Weights of a small GPT-style language model, trained from scratch on English Wikipedia.
Size: 16 layers, width 224, 4 heads of 64, MLP 448 squared ReLU, vocabulary 2048.
Training: a variant of Adam for these matrices, 282M tokens, 8606 steps.
MLP neurons of a small language model. Each row is named by its layer, matrix (up: input weights) and neuron, and shows model dimensions 0-223. Each number is 500 + 25 x the weight over its row's rms, rounded and kept within 0 to 999. Numbers have three digits each.
Before each neuron's rows, "fires in" lists the words (lower case) most often at its 100 highest values on Wikipedia text that the model never trained on.

fires in: "as"
L10.up11:499524541478537521450491568509458471478501482499500481513486481516497460467535475545468492473546499527507513541515521506484535555499503522545517491496512473484444524505471492505538496483529491515478485514496531486483527482516522489462529506482451472489485508543536519532529541542507509470510483508465497529522462524513488503467481519512520492475549512502514529443481512526529542545555529495503486481504524509504466502523486519481505525482463500561498461492489503532491521544527512492509513528465501493483466498522529471475487484502498491514528539459487504483504488508499518494491496517487507507502505489489503511488460446483548493533487519504504578522521494510480516474461

fires in: "as", "became", "remained"
L11.up361:508472525516514544514505491483489512519496471506483499479463537526507477481501450522441524504510509513519517520501514527535504518492522547512501448469543507482454511494496521481484472501501484579484541495516537530508515507530430484513545466509489534464487520502523499490500521512513513512496510483485482499535478496493507457486513543452491527441493491451520443493530530509566509498500517495498505501492547480490480516525491446475478486476453500524461479467455497504493522474551441532502502499480510515464493514467527500471497470495478498476492485479469485500489511502533527489500509485489500490484497532491486514492457457437471481524512509534515497517522541488473497489505

fires in: "to", "not", "will", "can", "also", "t"
L11.up348:489505497499493533474521537499473496551491472505448544471505490475503476526543532488489470530496515477505513531507529502476476498481490522532500489500536469467502515514499493482482495530523492505488481516513493477452538497495480507503516457497455483450487479489500468529505501529505508454531540509519497516515463515486480580510519495493517481469504486513525519512471481498492498500494511526485497530534470496534486490461491464490496506510524473536512498495473512477506507480453488465536544434465528439501445496463531542502462486488510516545499503459504507545462513521505470433496508535524506469470490502515459519526541517517507483462480505453535526478493512500469516530465

fires in: "also", "and", "later", "election", "following"
L6.up274:501457499473494497512481526537467481511473498504530519531492508515533478474533490495539475507535520555478542523494507513552506505491445511520477544490530472479526495479458453526472497561510490510499516518523524467464496465542480502507522480526488472486488468484493497487460499458519479499466524482493486504436465531524500510456487539480521507471454514498531467543479488459465531482496504471507509477481547513530503482464517506515524505502494484491435464539523538529489457522471468511507504489514493481522496480503510523485517534475502521502468475503466459520497500505495451496512460526455473490487485486516497550498514535501489474491494536474527463472539511495492484480487

fires in: "to", "as", "through"
L7.up11:492492489500489511495529489469487461517466499475506508544507459493498471541516524447497493482509520510500502461525490520531482516494456523526523512455516503486493485516481524514474469506543466511495481468538489521466513511519503516528512482475485487501496510509521473460527489484483500494486492477474511469439479468567503476492494504507521495489460487491518457456478483457471526561470534516507522452532503588491453507500496467498515493512493502508500467469542531433482485507484534534515461481475469480492497502471526493456506479504531517497521486502515519490471494499512455477503447501520510481510519462517472512490444532536505444508521529493454531504484493495478487518510

fires in: "t", "still", "not", "without", "once"
L7.up164:500514550448465463475510526450503511511511491475431513520549499467481486515514527482507514453493487515488534498496528461492455493500486482510508509509538525489510517498487478504459461542493541507492516484509508482481551449497495504484505492532493520498460484508509489495510472491532508485510514456503474503481478493524461500477501557463517534485468456505507489520444499522506490506497519443464463506495514511507516502483461464499527471545518488497492464526468493467475497519493520477495561538497494487495498523436534530487518505479550496485517462455478495472493499562473475474539493511507495480525510499495481534478544533494532498491512498475502478465532522460471469490491

fires in: "and", "to", "of", "or"
L9.up139:471467457516500495477452490476482501510489444453505511483490501428489487524469542498548519526510492505457497558524528497493463521524503535508510504459512494484490493473454497477531497541527524498487516460493495500445479490501520512519497479513513518440467504500492505513521494484503482513473532445505475547519489510488510519476491496471493513468501487492535478499469508475488496480478498490480486477503508546458558525514470489519502506515478510487476496516527542481476497494488502457469487490441463469512538509508514523490511497481533480474521457500500530505444500502443488437466505487507504482516481499495496482528511519473510493501479452521522451513514442483547488511457

fires in: "as", "become", "provide", "seems", "appointed", "became"
L3.up334:489503520467514543457508499453447529526502467468507481481507488498527486495522485487484470529516501511499518497501482505528505558500451545554499470458520482471484471528473542496523512505499486494503522516524492527419495532546431478526506492502515491488492488534516504490490529493474513461447518501460497530471485532539444492509501510500539541461477480462518498484509529521515511505520524481479493525508493467502521510500525468511467515482500470534493512516507517497481529520451503524492488445531496485450524501495585467465498480484503507491492455492516479520477473499524505460517486502482486470507494484462503519500471523479452481529484497490488465516516534508488483500517

fires in: "only", "first", "no", "all", "any", "some"
L12.up438:529448535493508451514492529529500482491506518433493535483506509504514476514459515513457494502479435429501518533513560523544498462431477510492516513519488502513514477519490519513500499492469578505478477488523509503483484472508489499485544508524519500459509475517495459487510476508557492494521499478495504523480535484489444497511499501486492509527470523523520504488497474513467500493496513515502514559518500531512520523538506492499497505515495485479460501485459525517459507503481532515477502506471524489525453557482533528503486548507518488482531518457474551494487493453509474504529511542514510497503515484509467483505491522498512485494543529519490497501500510508458432472526

fires in: "and", "but"
L10.up183:503488520487487490497460509523488518484485423472473499472511537475497486519524505467519524542546535490496490515506561488500522522533518502509532511533554522465518498490493539499501498496462485528500446484539526494518511500521447485486512472502496569504464506520514515504543512496557466493479502477519489488505533486508547522478518472526569501470493502474489498504476510516543487540488506518497553501510516476506537494538530484516538499471512532496465457526516489484473469522481448554495482473511457479482496506499470470488539522518504503467476511488476454515490511463533507493505477503465521517486484501491520505527522544507517520469502496439481513485498489457482476490492

fires in: "after", "before", "until", "keep", "since"
L3.up319:539493549483503459462491504534467489545504466497464505514473464524464549527462507457526474473524520480464535516508493523519492515483463453526518485508494522475470496506475452505540489451512470499488496496518525520478527546530486537500484498491479511473490513499497475513506495506522485489530513495484515518503506489541503558430542529488492540506503501478522479494537492504517464496535537527487484499551532495485491524462543485528503480520485495514516482459484500520506507505474490538566521495461506495478498526521514500437476516540503488483539479437463493465470499510480496497506461517516450495482522495482496511471472525473503469498529491464504495489513487528486469541482

fires in: "of", "keep", "away"
L9.up210:519484451486481502509498482489529470521510491505497533504484452530499487494506478472516533476501522489531512550506511487518478486493480481487529496495516468488504467490474479467491497506524485525509497497531513486460531474526529529470534508528510494519448473528491495460503512545490503494477512494473511541505485513509501483499464531461503511509439487485521471480497475512489559521481553505451487534484541538535453449527490466535514483506449510531498489492525497482490505522500543484482507433484513486491513553500508544456477471492549532487506525475490497530435516484495482495476495496474489490521476548461507514502501542447508517499437502526492477464464494506528530527493

fires in: "of", "for", "from", "between", "relevant"
L7.up230:503510476469505461467507470495459477499491503481503523491520498508510467527531486478543491464532440538493500545510495466521532503521462487488584502488471488502520484492462496488492485553505500525524505487515525471482468466559487502511500534487458499510526449498515500489496525544529522503521511483512524511502458511517494517500493524503520540517486493486545513495473486476486511540500516474436505468505536561520531484503500524519485494462461495478529502463530517493480440496508553481506489542493494521499514521477531484504538492493500495491546568490524491534473524530498474495471488522483481475490505468476460517514514559470471489518468443495495485507489478495511511505481

fires in: "is", "according", "was", "has", "security"
L13.up223:495504504497453516482526489515503521495503474495531468491504488509491516468527499521505489494504497517483565516559491509500499507521526491516508468470521482489463477549461513474463459511467515584545489486525538511510535455477512482528452488488441524468537503517510500487528494487495524515488508501490474452477492498542494512508513445537546526540518513506529493448490452484513510533480523453490511489481490474511508485515500505472518523495488489494486499457441495494510481521490581498492499502519487498489471490455567515531494501511534499491485497509470509493506531499470497507520509505465520467544470480505503555470523511485486509467476546475496487524515507459518498505467

fires in: "more", "most", "some", "any", "very", "many"
L7.up354:512492558485540489454493535473465492518500514478515553510472496482472505548535498495479493495499459530487507523491547481531502500546542508527511485478496508496487481494497509527507485489470532524466475492530466518491511513503457537487511480535501515494513479509537535482484542489522490466511528496494551515504480484511486529523489524466540547484570485489503506520443484529499502511525537479464476549528492514534504505504516490521466526483476479496473461531472469468484549498498571554468506476482509535497481532489526460516489516501530515505517510505448523530474502509494538496508467503454491488511488513500478510513508514473511486480527512486552508511516492466486429500482

fires in: "i", "it", "you", "seems", "t", "came"
L12.up183:466504533479458519506470496444485458479502475467527500506538471471485492504544487498459491515519472511516527537496485438510444492535468493539508520518485457474450535494503498489481475486538496530477516502484540512453514463504451508483491443510493468524473470520525504485502496494474567517497513483501481521483486496475496488517541538531528503503520494515536496492482524492510528491496535508486474494519489499557489536491496448540489506556477504547523491514464498446522510534469482474517501500516505460493548538508521548512530462483507522493458472499520517498497491486494490466447507501474503493524504512480506549482509494503536506503459487487493490503513516524529470509469

fires in: "on", "in"
L10.up15:479480503543524471517463473466493511503491508489463508545462514514462494486488486493489513485534514505491514544484533511495483511512475537501508510479524500487526480454471516492491501520542513529523463533538529450510519491499523515499498507494473552472526494480513492466511515470497532511541541496460532557493478492510484440443486501500550551445483557472510487528533491521499516488520500486479507493513556484522495503489494470512464505483461495544496470519497476434447494511488497527525496499486457466500490545489532495473567508479514504469501467523490495472488509524490495508488490497518483483498483501513518543468530508488502521451487517520491534444486545495521487517504

fires in: "of", "to", "joined"
L7.up239:528508492520494496459515476461481532553508499475484527485496500456515479499498518507488521459507480526467497505495515491501522512518506499495519495501471494485544518522470520504495498495533482512488462509469515492471536500504483511486495519490477523479507465569522511485531520483520483494529493423488506532486495530490457480493467527419487541504497476465507516493475485490504539474529498488478506460524510562476492497498518511532484484515483479511473475478545518509489503494470481489500506436499510492475494577461473501460491512520525507525493519506525488510469497510476450462503477478470505463540472523441454469479468482475549475485497499466456455498517543499516518510466

fires in: "to", "not", "may", "t", "also", "can"
L12.up22:496512500511485470512503493449522516501503493509504528510474472509511481550530517480511481452515480486506528504525477465481477512468471499508550521535485468468515485523460497498517483482564505516487463504480480475490516437469497530497511505479448466490517533498499515533459502463499538523497477492467471529458431540525521501519476468501511502491451502529502470487430524461517531515500494472511516536510499490499513528467455446510476499496502475475487466506470505466494526538535494462542494520477482539482513491485556485507476478465462494525508499485492479495507482530492479487469487522525528488496521496511465529505469503501510486492503498442464455467442524513504497497485

fires in: "as", "asked", "supposed", "super"
L6.up375:492501493485482525450493479495489527505512501468505508448489549512492488483519484448497488506501475530480528504539485487483506493525502520507505447484507503489472489489481497457502504509527480537505451512510478534539526508494493531520538489505492513474523516466557479455498529517545519481489472487552473538522498529509500494501505512432548516501506500495541475491499506464500505514558528524484514480488523551464477532534487500542508481485503484558491468491490490537504515535546503496495533558459533503512502501508575499486497481473555505463493501508523506507478476504494503465486496522456502483460486491492483514514532450474507521459509449530499475475501520473498475491453

fires in: "to"
L7.up43:494440463487490458490524479499493470529492529450506508465487455517500520518468542496521485481504523527478497498517487459541479509459491502546496532465472521479514504474480487492483445528545483569492485481549497516476543500485511532531465464520484467471494489500504497503550469480538524509524501493447526526493475535481482509494500514470468498514503505504528520453508505488478519493519498504514499519501450536508490483509522510563523502501502507472457501487482522505496478510480496503482520461477453488514487481497517491477493514506476484493534513470468543513430480499512488484464505502489464471526483466473455497477537519462498500468508485433460513522480531500532486528481

fires in: "of", "during", "after"
L10.up152:478497478490516527507450472492529504523490456511490539549479513482487518566481488473506528553498483524459499497523507536483484488535456506497508497496481460494480476486464467517497491498530508540488477457519470489448538471515478533451520512481518494500508494486503535497544507530533551509526488490485501498491463495537522530500478524476530504515520503467520471482500494448495540568533521466459490472491495515498432488483535481502492503520460478504504492470496522455528498514486512494520520508469504527489495518505476512455464469506563491492533512511496518508518505524496525475464471516492459494553500450484473525490516524515512463507498500481503503513512508508556459521531

fires in: "that", "if", "since", "however"
L7.up167:466506497505491511522505479530494493531493525436525521517492494474505504493455499497485519515483502564527495451551504506517471485459474496491540483515466502483526474537530527500489508463492525533467497482556461550488470509485483528514530472477495500463517495509488521465464500502515501461485499460503500492480480486497447494496504479497539544526455567512529517477458528487466512511536473509484567481516493500501495510441496484473497485465518520465457514475497532486531477510508477530529522485485522533516513520490518477480473477482515527506507530476498459509499510504500507479444479503499503498504512550491471509440490517435479496467502467494499486508503556511475516499517

fires in: "on"
L9.up215:476515498506484495509461524488476523491527504459508547502485469482484503515485482569445529500509476515482501485507499510474499510537504527523536498485498538491507481457468532465498506522535494468504490478501547527488467474500515536481493531534492483500489522558504456567490520514485534488462517493464496501475510512571521512448473494487554530487500506481510469476461511521524511547518508466475523509523507485516504508485536474525497525499469502492449482500482498451491506486460512466523479485452513518463475516465559451438496540503469486494523484518504488507479495511502482538485491510469508485517492507498517516500487536481464510495489497465508536477483474534554479513524

fires in: "he", "they", "i", "we", "you", "it"
L6.up21:469484530463536523456499489501461504560517473456509510546516480483495502507518520470483472471513462525493484590478511541535438526476475530516504498486484500475481493474520507506460451515478453498496509497496475502493525501483487539487513491476482450512495484507526462500497482522527484507492523487510503500498490514485467536497543521473515523492493503487523501540448479522523519539528450519477491513541491497557506531490519459502516452546488483498536461539449517464550499503476524478530494472497527489528477511460521548540477458512503492508484504492507501502450486514469506514491489509489542512478523491459471498504511477530494490503479489505510472515513505494456499477496